Part of a small language model's weights.
Size: width 160, MLP 960 ReLU.
MLP neurons of a small language model. Each row is named by its layer, matrix (up: input weights) and neuron, and shows model dimensions 16-111. Each number is 500 + 40 x the weight over its row's rms, rounded and kept within 0 to 999. Numbers have three digits each.
Before each neuron's rows, "fires on" lists the tokens most often at its 100 highest values on Wikipedia text that the model never trained on.

fires on: "\n", ":"
L2.up182:436470514430563529503514466532541506478539528547462550558510498486481559503535438478501514498532512484503514456530539523491553455510463572453448434512485502547544562370481483470558557468545531492467399469503403468448525495484508559512470494529481423627510448408554470544452545487470490518

fires on: ".", " (", " =", " |", ","
L2.up799:436459518496497511467446482485430494472484555522529532594526555515545567519455428442511470447469531417469481552442532489547470489532538506527529433551435468487520516544533499435512522552482468543503504491431525487499459493556568499443412507531517534549475560500502492535471471449495534496

fires on: "ed", "ial", "er", "or", "ent", "al"
L9.up388:545601522465468504506523503509522458430519420555481550426485532524463476454529505470538473532475513562480445521527506482512495499530519442504470576478561459536489480450474494461474446449473501528503537585548621480586494542494441472432487533479489467569533484510428466529397514422492466563

fires on: "ation", "ri", "ated", "r", "es", "ill"
L7.up248:543502529466451460544396456516496544509544503493554553550440501564499431498510440446481529458501504524534566497528515480466519539542511560474517510491447518483467494579462532487508478438546533516458521495489539530495436476507564523485517485513463508443502541543446475491491434437512499493

fires on: " T"
L2.up276:417468492524571458442483484550522513499537449458467586505504564520488471565487503425499495537454543595579458563483445419445558551487532512570489525469477501472484465477479536546524479441476517451468534561489489498457518480457537547538475481540420527494501478485473487466487447519475461508

fires on: "or", "ce", "er", "y", "g"
L12.up475:559571550438515495570491440478527500421514503542422520470477570557507441453452502501557510514512486450576503493494522469497491553446549567506498474491495564512505521493434509511452541536489493478505439447532485470502476456560515505530513516504426460537430479480474478516540457476476591512

fires on: "\n", "u", "|---|---", "1", ".", "ced"
L13.up78:554482447430462534497462464525458542515538531491502475508497437506522522505515449479467448492472499452517427454547532479478564532484438500582513486478518475503555534483499525488512554458481494518533442510492504422489439517490481470478472515511523480530523393529468507526537525453584521480

fires on: "at", "it", "ig", "t", "g", "or"
L7.up592:455451530518500519505526536548493584502511428539444553419499522525475572432473436545562531477505461514573532467459538502497508456539541458490518533482495475550521485474478544531532459452418477470584500530451497501547498532533452538499518522507481496512512427537524502399467484557494438578

fires on: "ar", ".", " R", "o", " B", " M"
L13.up620:501447477520461522509556499460466547572496511416465553430485516560447496465491486520468579429533520490431486532490514485489418488513495498451488508450451548549609449484512476480530522549454483466557558444466543503428511535494530516515542497532529515460519499525501440549468437479515494530

fires on: "s", "ed", "ived", "w", "uring"
L9.up218:460547576526520489496482476579517468484531494537426499467540550496443482422481518463480437476522491499497456529537508583461513513531499498519504553488487554500494542392543572507497587497492432509449491530470513506516568525469532495521489518492493460472589521474595508498483486506468530496

fires on: " |", "|", "r"
L12.up283:547550465464522479560442437472513510535517495545548481514482454561460443569560527531424526486518499507524544531455476577490514485541528488508506521454484522501556460481524484506462522472460526481416515389495424530483511532517479453521494498520547467467511505473461478469557513430580566529

fires on: " e", "t", "ri", "e", "ron", "it"
L7.up239:493532482545560481450485526426501625472465449467506520533456465509479485447494499459411505479529525514519500430488477529420583446516560436455418532519551444483503536490482454526493465500510520493537576508466493470542519604551455564443619455560491526478478523492479577451453501516502506551

fires on: "m", "ed", "am", "b", "e", "v"
L9.up746:512498481493545488551540549504465510506517481483491427554467562514469552493512515468550530490533501503531510476438465427459483498527521413531479469499498490448507611489489469514548512440476408474424450482436438500504437554488536529482443473533480521488495529515450491487546563496461524450

fires on: ".", "y", " to", "ap", "al", "om"
L7.up278:536530453459466500542498549613513458496513472385501493529486486554508531518533500503480535413481458506537463429533506459525462519555565484528499481499510549453483500496443506514423545466528491516466499533460452465497526398547517491571469517425509476570517443499437506504511474565436458544

fires on: "or", "v", "c", "ft", "f"
L7.up825:478535468479437515513529454497536470512525524446487476529466512481449467453416516450497566462545441466483478459535554554446445506518545548543536482537553479571493519508555532503448503485448505497482493551487438541471489572524548511454573505468447467563567480469494543485468529445521485469

fires on: " U", "U"
L2.up769:483533453499520439469523546478533472436491544412425551604623472505485476485480503547466552533527558473545500442477490505474521577571472542435483476556497561543483447514522546523445590471515497521473492529394567456467521526530484525485466552512462471526525569438477479484529535516442567552

fires on: "r", "re", "iam", " R", "ar", "0"
L7.up561:471530532505471494453489462505457522454543495502506557525418459562477508541479518415605528468479493423473476487498481506509493458484517460485511599530446508530486498582480530528444477429470450565536493492546512471498570466510597528470519493589467516532472508490513513516422441509436481484

fires on: " P", " B", " n", "c", " T"
L17.up789:478534468486529426478513478505549458503556510481411530475448593512509498526473493515514470476535524559532488485448450465454518465509526518501558499458543525560445512564487448515540455465518439532495508538430495485425496531383558555453534510517509414464491528421467477524493485475451489534

fires on: "es", "ey", "ch", "s", "ath", "ts"
L12.up422:484467448500476465515482573505569557582487542528470466488501497525508516476538459539470482485501428486503481510454523539489559549484501404532550463498514524529560494536490516494419476476479544518558479507536462504520562448537512556479459477551461516444559531530481497489547516482503502472

fires on: "\n", ".", "am", " |", "ed"
L13.up396:488531497573505504557555462505485499494541526557522458467472541508448536551530476508517429570462530512560590459523519502444456456504493510444517432584467568498518529481508509483499548434545416500497435536487485434483468518436545477487429513508455509576513532509465499465551451481498524481

fires on: "p", " sp", ".", "om", "ol", "b"
L19.up12:483448506434598482457482508509497509499481527507508506401520507536502426438446546488527557521529465510556494522524583519485447512547439495461554465474523537539509520491437484476420599536473453476471527505479474506531540506582546453522530483523515471463467512503465537526480488547471523510

fires on: " H", " F", " D", "ate"
L17.up353:483490518490497472542510505512524463490485529453446491478541545501496577482504476534496490509409472534450528498487453517498453489541508480592598496487523464575492546533514536486447489539519500479490506529510544492502530492557442535513550502484526470442463468359562417492455542519495493497

fires on: " D", " H", " v", "v", " V", " m"
L19.up772:508470495500459475512467515457561509520488527578463475530493496540544567562463568518539460542454520499418487494520478475453462469458463527466477476493401457498441514490475615560487497542562498524419456491534476486502516476467533493475596525528582427444540462479427449458457506525467533493

fires on: " of", "W", "ft", "-", "u", " and"
L9.up815:467503462441600498468500443471493508502518469535526498509472503501488440472503497560482519517529509486513514451488549462475487567540573559481459503496470565472575507519552426493488495551484421540458536498529376510497537529488561491515469481514465456458511503495542552499513476554498424476

fires on: "1", "2", "3", "y", "ing", "\n"
L7.up734:543429553566553495550536515464507463474478542541473519478493525528509448529550511456455425484447477549534428510547501455501497535584501468505531498403458454454495525540526480510452489442499504551493461543533477531427492483477495479489540436481509510492434507492528474519477430472414548512

fires on: ".", "pe", "k", "7", "2", "3"
L17.up449:505431434474524585484577469522540608540491485493452467450564500473515450516486499560459451532429482510520519458535580482568554491457553488530501456512551481528491558515544499480478554523504518512470530491502427487486435451509505536527484502513520449560493437498595485540512506550485506496

fires on: "r", "h", "om", "er", "m", "e"
L12.up317:484482561528417468508496367442498527475447526524525579513501462514418529554484464477464545495481468461521479467508473472500564527550516489497476457504527487473578471491479535513509501632452545515473452547480519504527463464531477465553544507541501530515558527426468417455477518546499478584

fires on: "ed", "ch", " med", "'", "b", "f"
L7.up959:481475488412437502471500479453561543485486536458516484509468491466468521492545453511576467505506490488502509561470510521528486428578529451567536458487482446500496551475576479489510525463513415502561515449487521504476459489430539542436461486403450467491541526501427536531503569587461568553

fires on: " t", " T", "z", "n", "let"
L17.up928:467499488476485409479501458435501477438517496483410566465491458476491457545515529471491517532548569562566448508500550450534543564441620511522528429473509450522503514477524502499478489507481451448500576473470491556449522504527511553549484480519550457508531501483464485473464518464511447516

fires on: " a", " of", "-", " ", "ong"
L9.up98:477454516555529438451526510667545518502497481468508499458528542549470534486477489501439442475521506462477506448465501555517523410491430517440540444511500527527526541491513536542505499487483505492607547543507428419551539458532537512494411491562461528516570502477486504578514526470464532534

fires on: "7", "8", "5", "6", "4"
L12.up613:468526460409545480484492514475530490541456499510497517470453504506556464518581448524517502504496427440494486496497548462498478546471574507446525509508532514466442540508415460538543446493467548493487532471556427502439465551507513473540531481421524512533457556449555454606510440508475470519

fires on: "2", "7", "ie", " g"
L12.up571:534536492507577581497539472517472540431602461442529543543550527574548442484499517539485463497518462473498489485535495515566536570465531444535508448450492538537506515487468513468502524527440438441484518488516452508505525448511500438528511532446502436508477503471536529569587489498442536479

fires on: ":", " of", "nd", " (", "ad"
L17.up510:460495504489569471542447535512515512453450546524470484514464566576448609478503452518492447490497506576414448437557469517455480469490457542474564476522401516435529505558565553532477451476438398454505486480544469520508497453514513440524484479499437479571492465502515486455536522471514487544

fires on: "a", "r", " Pr", "x", "pt", "z"
L17.up907:530490531484480489465434499515530426412453495459477536542457537434507473476486481470485540405530469482544545479530481550511517544488476481519587518479547505511522483502417526430540472438544461475425533498534503517571449494500481515467470464445478569432505480602543513451432491509491514499

fires on: "il", "ound", "urn", "ain", "ar", "re"
L7.up687:552435491466449467494550481491509479545506498548487491500555465534490468507530494480598533543486570478521497504573583447462458497468446585534506515472452503457471505538523505482599472485533387586536526463503451505461570474527553497552542543505442519530498511500518495465546560480496432442

fires on: " s", " in", "-", "el", "ep"
L13.up341:494507524518552553466539454532523490496467547508502580518495548499547509521541521505437481451479468464580541497389522519454429534492494470507527456473513563432529435520454465455482523563461491491531537553543558462489536496435480470519492494461577456525499499511509544444503526557497478498

fires on: "ity", "y", "ation", "res", "e", "ations"
L7.up40:475492493462475463491431511508472445500472529514483478493463535514560528465474486501485518466493544553504454402463485479439517547532513478512473462550489487588478540476486508488539539566545559481492464531506520434482463456591459496441416449485479485491528526543572390522430509540472462528

fires on: "m", "i", "b", "ich", "od"
L10.up935:516536491463434471409510533557483544571475514524431456498448599502559514462521538492477518541478492513565538486497490490529478534540549442564550476487554490488460561514468450505507554505498534461440538465501402500610540488458584508454464467459486504448504432523480527471460460521522464514

fires on: "s", "own", "pl", "oin", "in"
L10.up933:530514469459560443548524494572522422472556473503513525522488448539536527509436479506456545484539518417482554427490530465522498542514508448454564499493453539444560480404496472491492511587528475446508531630510562497540521545481483470554479488506566487527461469560497543522486469524437513474

fires on: "\n", "′"
L2.up377:428511440482520506497466487495497470538555521548556526529498505539486509538530416506506504531532470447450447423546522461556592518539483610487458478507567519556506495387465466446508560503473505492496447452556447477429457473432523471448529566523473429599532430433542500532477545486463523489

fires on: " M", "-", " E", " D", " H", " S"
L19.up385:458496503458499532560539541479595530477448501590504469543501539505452514484431510543536456560500514511453466512486509537483518520533482453526528508455509498526526500516530486554431435428560415489453496547568524487541525535564570550527528502478519448367536536479505476488516540459445501535

fires on: "b", "ing", "in", "en", "e"
L10.up619:473468422505527451591563532540491507503504499507452502510455522506444527542504431522466541485552444468458481529460421534493441483542584546523471460519521476474602519526580506509496570511447465501493457441504479500526460484500549559453526472558476485458518590477464469540536511615484546526

fires on: "or", "is", "ach", "ig", "ag", "our"
L7.up385:472476472507524459490515524558547451515482517543450470422542546524457589523455468494496500504505502489579505469499517500449558447538494478522526534525538458554552401516501570406449494425450505463494418572509442456501482524554431504518522502480504495500448468562550465513447441429578466541

fires on: "er", "wn", ")", "el", "ivers", "W"
L7.up593:543492522414554516509566506572576532470521553447538512485535532457525463477521469460563443483533455466465474534522482479470530509526508441547479459585452428467549530490386493459480466492455551372539445577556545500457496540462491475501433444519513411531487512546451510513472455472445504542

fires on: "m", "i", "ill", "ich", " to", "res"
L7.up698:500529430494462484531504556454483596522486507534534536614449493506539463471512546523529488474457497533480484546483564548535539562548484457573509495446463471476425469496417472539454550463499455491418485512506476492486523537450544494480434383468537514495490465503541537487501476445463496547

fires on: "'", "l", "0", "\"", "d"
L7.up246:494509479581520574491526411530497500563569592527464583471493488530515506491522468522524462534541494496442472510454496510540546527512481487565480523448439496418497432479551515484413511538429558463552518481449495454485507504517429452446469472523579552516545484490493477436410447485461464496

fires on: ",", ":", ";", ".", ")"
L2.up420:525504524530513491505482501470517492496441568565532488529514544507446549534474478481514468439539462472555509542461532488518412513460577424504496465528509464474560486468453492485499443487436488599499564527409491492548536431492585456480402489433541531532529588574488490483465464511481483546

fires on: " |", "|", "ur", "|---|---|---|---", "|---|---", " and"
L2.up655:496534470518500464513522492435495490463450483565481550578530489476516544546462531451539504417490490511570500543478475503431529487445477471467525489494481548459461549492477533502443520424533580513464526559488514485458561559604429435543422488508429467439539503508503517568516544468489518468

fires on: " cl", " Ch", " Cl", " most", " l"
L19.up318:549525434520534576574523501511506504505401556511478529553493516466467479449488544508479463497537531504509515469556510487458524498513533477540465468490542522547521517493504524505514505565497506458455490568474435505493459455542427464476523589578504581448523558404548515481470527493460543576

fires on: "ar", "le", "y", "h", "er"
L13.up46:527571555453444558533539452437574457479451491567476474549466553553513532410494494508435476513504466458540495559505565440491458521556518506484475439562434508587528467487477450480502449529487543413433464527439514546495574469467487545547567496516468437496415522443439514527487551500507484506

fires on: "ch", "I", "ort", "r", "ad", "ud"
L19.up479:579542508437495449450576455474485445464513471573470560485437446455536431535525445559467530578484467434508482475455600533534502483501527457545551520469513508539513508514514499532510410530497465573469547483527448506576496500527481461488437492536450485622529504551533535474478500553510530535

fires on: "ang", "g", "r", "re", "eng"
L9.up110:527568551524565504430500524501498529530506490487482508517477472583474475511502504444473477522435525509523585538508489550500463501459539505462541528499476518606494522540529502512482463426496449517559536464552507527542453451518525480481525531525452477491446573509515494524459416534608487493

fires on: "is", "el", "n", "ec", "c", "en"
L9.up380:521486500440526502419498491517530498445523534467414527457511451543418482483522485515513534507503512555488440519497509512502552511519519490490380429565519505539492533547444469454487522492390503479467473631524551465453484579504485520537486426491526496508507468514446505503555506514487502440

fires on: "ity", "ing", "y", "ley", "ian"
L7.up257:533438518483504504531504468512561489475478495573499517504431543522560512489575482474509489443564500605538474386517442513511448476558546522508524547506489458513517528585497463538471496491500564465517481536502441493482512498573533490447491509491471474491414537499524432519506532510454532502

fires on: "|", "u", "|---", "r", "|---|---"
L10.up924:595498444533525442495527439531450510510506514534573524520480499558499425548506508479455478454502533468509503405451472488462507596498491560550485557401553536480544469485513492516478509436461489468535490494462451483555518513505455494542415490544464560451493531433442471496570523509525522522

fires on: "1", ".", "n", "om", "0"
L6.up780:484471563487494510458474483507594529490533473476443536461476517528553494464459529476496505408503430474576461503551512478484487438474542497485564502546563472447504536459473491478524516479559465451472544537490423496541511450588510485528521468534490463537540513500460533551519511544431502492

fires on: "j", "ri", "m", "z", "d"
L10.up251:530516424539490456518565574487555476582555503486552504475485464475429471521465494486486514499453451485526518516509547499617454482517509507400568521428500519454508462500450491526533431563574503605476502485509471468459525532526492505497517523571496450420555487547429470539511449460476554491

fires on: "or", "ly", "er", "il", " he"
L12.up905:550499511512408513472556494471484484477494434536465560515553483515519482541508465457460478452518458527442485522512549424540532545516432471558466491547467477532534549523473450514472465473463529451499481484525575466469511397478496456491523528552480508436460486473499521415489504481491449498

fires on: " pro", " l", " Ch", " ch", " L", " Pro"
L19.up536:514485452435533481542538583485557511444468486501547578527420439452542533505514586524487466453534541495543456507500489567481557505476511454547521426454500547426567548550468485448537616503536526457481447567474512530469458456543486473479507532492509498446531436522533538497469512462464532465

fires on: " W", " E", " re", " Ge"
L19.up127:486521478542508470425512486545534530522545487508505493539468558488488476514489424532440482483508539507492516474514484511497542472411434558488554566478506457547571571461514513527511541494508498472495540616500572490448509550488514494478503459550584534459512569510441463412490484537527485473

fires on: "t", "S", "et", "el", "e", "h"
L13.up607:456516554485450539446435505407520498420442475554486522449501541529416495481518488445516515520505482482536494487496482455470518563577477517515506460573491511532536536480524587490488484584432574491457459559450536510511486496506492469518419559535512532452535529489540578434517491504506521521

fires on: "im", " im", " p", " m", "."
L2.up410:512502591482575529529511531545471499478536509473420551482423423552475525499503561481527452412526546548564467577570557523521486500477501487479485490565523484529559503508484449517531506486448470459536474493446485419464402543517475497488505549470500509474435523492530518507454471533476495509

fires on: " in", " at", " /", " with", " as", " by"
L2.up399:494575509471432460456510525469474505485510483504509551492450505543507468489462499520565582421498572501491517562488492502572363456455566524578636441493536505476491533460557522468474494455483569513529489524449489532536483497518523484512464434483515470529491585510531479468488478495465516525

fires on: "ly", "en", "y", "is", "ence", "le"
L7.up32:513495460489461516464474449485498427460541557513489454515452460533485499438522417509472489520569561521496451540465527513547437520578535596489489482516461489476528502600549490510506564491443520556485445526582502444456485470511483521523479475519563517457507480506479487530533479462560528499

fires on: "'", "\""
L2.up300:435515479537489542490593493465467470491457457514447556458398514520474490476509519512510529493523496544510466548448414485539499564489536485560476451524481464464466480560472584468505519469509520501581568535526492478425492507494482488469455448565521485511540455520444500505476512523478471547

fires on: ",", " University", "\"", "chool", ")"
L2.up591:442444466501463498484442516428469449494503530595505493555532525544552545527545412492525557463507492455546505514500484499589373548458519506533497491556497490556537496506459500480539527527485483492504545510432553463467469461447455441445423482463521494512473585603456550470464489474542521498

fires on: " pr", "r", " Pr", "qu", " Br"
L19.up696:603538540502488516494476463459470427470553458487487542492559486402474536529485447500506524526437542553528536456505542502526580504505538518536477561515561573487513574508466500514516441483512495465492515529486471436560442430566487446457437489434455511401467519566557515476486470442469468454

fires on: "s", "ay", "own", "r", "ort", "."
L7.up505:586467533498558482515508428506514496526495484554494533502462495491505387505510481493433547518450549418539494516486530530492448519491577466490538576500450484406558512509508470509598508469491487453448537530526500428491508525482481407497417521494535471503539489557507523482481564478516513461

fires on: "or", "im", "v", "ord", "y"
L7.up131:555571510483537449478568502503536519466486548481476530505463464525560427538502456586517505512460484482480454511551523479530532460405507449504486498548487436519424562507517466481409495512440405522479498489530524413459505497506535502519427548536431497489570454478497439518494483504540473488

fires on: "wn", "os", "ip", "d", "ivers"
L6.up515:530516472459542504461503456605462477521532506419479541524460445506480490528469519529570546502471466493510495435548529478409533490559486558552490547527494424523544473472469465439528539537482479500548437494522477578458504512443430492516473542509558394522491513503513584526439478458516526536

fires on: "or", " ar", "g", " of", "er", "y"
L9.up492:543542522470487502428558527508518507479441463488463582480483520516525457464514425495472486443459510546521518530570512483507469535526515501529502478494527507524525500464512460474436511416475416506474499482511531409472481494482498534469524465476449461480562412496487572460397524540512513504

fires on: "k", "re", "if", "ur"
L6.up72:528475459538440544516496361536560547557491464527504501514486501477463420486491517523562577474512541402522520441454446471486465506539547423493474489448503479491486473560507455502425516509556429465489497524557552526496466549492497515540498467486454499536523556425522553489549455458494425483

fires on: " and", "0", "4", "2", "ro", "ce"
L6.up91:491467566496465475474548512549501492489514506507514522482492570493543466485424474461503385545549509562530533551531550475429587536455441487456544470438500495487536491492520558546463460548558525514482448535557532443529488496505547489510536541469446490472444510507475425541558422498508470531

fires on: "\n", "ived", "em", "ed", "ign", "m"
L17.up836:540530455489392519470483476530468467504572492542508491515529574533474542435513559517501461543524533480583530527512550530481470417515467466499423551471486554463490505421453479552453485489494435500519498440463515566473533572477541523535491437499568522480498513477550484530443430463497493548

fires on: "v", "l", "c", " pre", "ter", "om"
L7.up659:519541598481480478484532494451420500494450493522489512487455466534447419429437471503524474472524479471451481556446543529484557511466575495485531527526479485505508541544607495491476473483456547522523520531501490503511408527568494514478486513446526495572573475413513496517442535442494525497

fires on: "e", " c", " C", " |", " U", "C"
L12.up820:415457382490509496442529517521538525469457444433517505551533536504471495525522530484481486461424472512562502439425480463470524520488509522506445454500551496474528570509511502550492514522481502452508478461477576517470522480563492474504509528487439489500480524444508486484569477575450509586

fires on: "er", "ter", "al", "ac", "om", "d"
L7.up20:455461513530469456498533523487535444520436507537522479456434524494528529417491469512506507543491500436515564449482556448519549487501464500513484429582522457505452560480527552480461550520518453516489563479582523500491593526495554545481552506503548498553424471516493477505504464518467491458

fires on: " R", " B", " H", " K", "re", " G"
L6.up207:473518476528518476525598471461530558560547480469527507475516492532423456522493448489523504543523574408391512492479477415538482477448442464466515456520473504518558519545503511582483548525542485470543488532493609524425456597441526460480489481478509522487535509521486480533513424559452526479

fires on: "2", "3", "est", "as", "8"
L13.up682:524444509528481527491567494536571460434530518476480491503514566471578477484540513456578440620473479543513500432535568450488523563509522372483570512482491451505471522488590448479531532510462488489471575460446430513474463461478465562508514474482463570513489478499549427542491512508442526492

fires on: "ur", "re", "m", "r", "″"
L6.up528:491443495485499442481520383443484472598544504513461509471523470542455495490498510497485575542518553496528541488407503471453565552529492503594544441496529526520423551492505446546441425481483496436449566486557562508525460516410506470554539516449486531500547532485554497508523460444573488524

fires on: "ri", "ol", "f", "e", "ime", "it"
L12.up272:599490498460568482501443524511532627483512467467495506591538377464430476475547471450505484455474532529534553483531490490501513468508422521506474531506487472517536538496542515515529509523498490477446513542512545445577470521484502500445585446532481562520439581508471507500507433569424504558

fires on: "ic", "y", "er", "ow", "ian", "ward"
L9.up81:573557531451488529536555465506558462421443484511557502485467509529502475477424523499479507509515432503451478573397475451515445422484560581511522418504492519585562524565506474468462515521495462426547474499546552476548539487513448464527443463547476515465449568434480519496482504498478557504

fires on: "ever", "al", "t", "ent", "et", "her"
L10.up818:462431435527476475532474563512590483449448468502500540486516507501443468432545516460543527522524502487556446461489515461553543504555487488538481384541524477487523512488497493460471533558439510537447485483494511425454529490474554537578503480506470517495539484576501525555505468432526482499

fires on: "ir", "al", "ad", "oin", "re", "ide"
L9.up862:535502537469416525438434481484491518547473503559523497564490480442492543420539576552543495476497521506493494474449484454516508493523560485433458505536526552504435540544522529461376516551445570478545521487536525503468550451452470451547550516532538438536512466542441507551473540477482489569

fires on: " \"", " of", "==", "p", "u", "==="
L17.up797:442473481494519451499528465481433529556550470551513497568615470466470549439490519517435494498500406439548508525548536476478504518517576526522548450419474504487494544464512518542491516546533497583469522446525421517421429507498528467570465508485540476467520545503517560612491473526486474538

fires on: " of", ":", " from", ","
L13.up751:456549536483463458457462493439506473479438520480461515551496571534481463485498506578514407525461504523528478505611493503493481445504521462411505462506439527440473538497544527533470441502483461567445486431559490509456417449485419536518501535571491520510493447462560549483542479546499593500

fires on: "es", "s", "ions", "e", "ts", "en"
L13.up846:448465504442490555538576527484614508478538518540501480565492506554532539510529476483483440532484517526512528473456494538555568537446497486472511529481551533530476537539496488473459447552468434474521465503513443513457542526498484547542485480479503557406500518511527440512555468461437560468

fires on: " to", "4", "ong", "8", "an"
L17.up375:456541505461584522469439511465527531605541454499480478559452493545543505563541501523537524515443523498578439499490468505503461473496524561508461456458519505542447473479463482462482485420450491524458494551567524521441472553496481542524517471422527440520501496516526499535441435498472550567

fires on: "ry", "p", "ch", "ice", "k", "ian"
L6.up892:545549477513485444413538547511438423462502552495519402493552400492486477497537538489409495539523459565493539472531486481495389492524451536498511471481515457512538505539500469555537520521474508475502484538488492467455471494479440450461490531512464501492491541557487513559453472545442510470

fires on: ".", " from", " at", " on", " by", " of"
L2.up218:560514512518492475511480515490491442508482466531493549563530485561496471438444543465504526448500569469521584496493442484493503499531526499535560419503507479471525532510499476497527497491546558567502603559471483575596471477563589446548494422475499575538528494565462487497425502492423472554

fires on: "re", " T", "ra", "ro", "n", " A"
L17.up532:458527491573550510462484515590461519441484547548440525484445491484522431514505494528485506495474550599523481466515518482473483597541499522480559497461431561519473505496504504560539405481463520461450565486540457443460510447500469529601463457538503545454574516508480503467490440482509519480

fires on: " U", "tern", " ", "2", " I"
L19.up261:527515521542511419541450496487481467458506534477459545544575521551564537486492520434538504561497573508596514417528522447469529526480480521426513499480518495488516488498549565521450479563492497551480490558514477473441488464488445551549440491483514506510538486506478521489516422485501526555

fires on: "ad", "al", "il", "ard", "ed"
L7.up700:392485490460464527442524456516453406592445529564532541554466483489561572532530510492551522432511496540533475547479540588484513550464521460513476498532500551570492496470556515436449541535486549435507549422492480456475532433480517512513491528456505494513491538560508486500462491429556547541

fires on: "b", " b", "ed", " d", " al", " g"
L19.up513:524483467573418539479449477477485503543533571444552500499473529528560487514552408482525492492486498454494473514465515519480485514495487445491564505389423506506569568472520546531551413470534502497441526537508510491531465485437464552507506503432449410440537475516486556564532517494496551520

fires on: "er", "ar", "b", "al", "°", "ro"
L12.up650:513484512569429443463478485466459432448470545538534473471472506502526467486521470492575570575563550517514550433475537463455484495508459483509443460534515508523420541515498501492467517502498474466505481506468546529569521577461504439518517537533591440537484508511418556537578525516454451496

fires on: " ", "\n", ".", "le"
L10.up820:468416486497515486530544472508513515543507492480492518487492462545522537463448436498487458443418514518509507412583553425443516574546450553450508446394480500546490433528532528481506503510498570557474528518471451470514448500469492494548493484504504505548517511550455526517509538453561486487

fires on: " ", "'", " P", "-", "am", "ele"
L19.up739:467453538484528511492562501513560515493557529473535489515531510530570537439520509527473492518507509441471504520446509446515518487512515539396498472463440513548551486517564549558491533550524462486499499482513432403469506537410517491442464506535459489558536456444493563462452543499506510516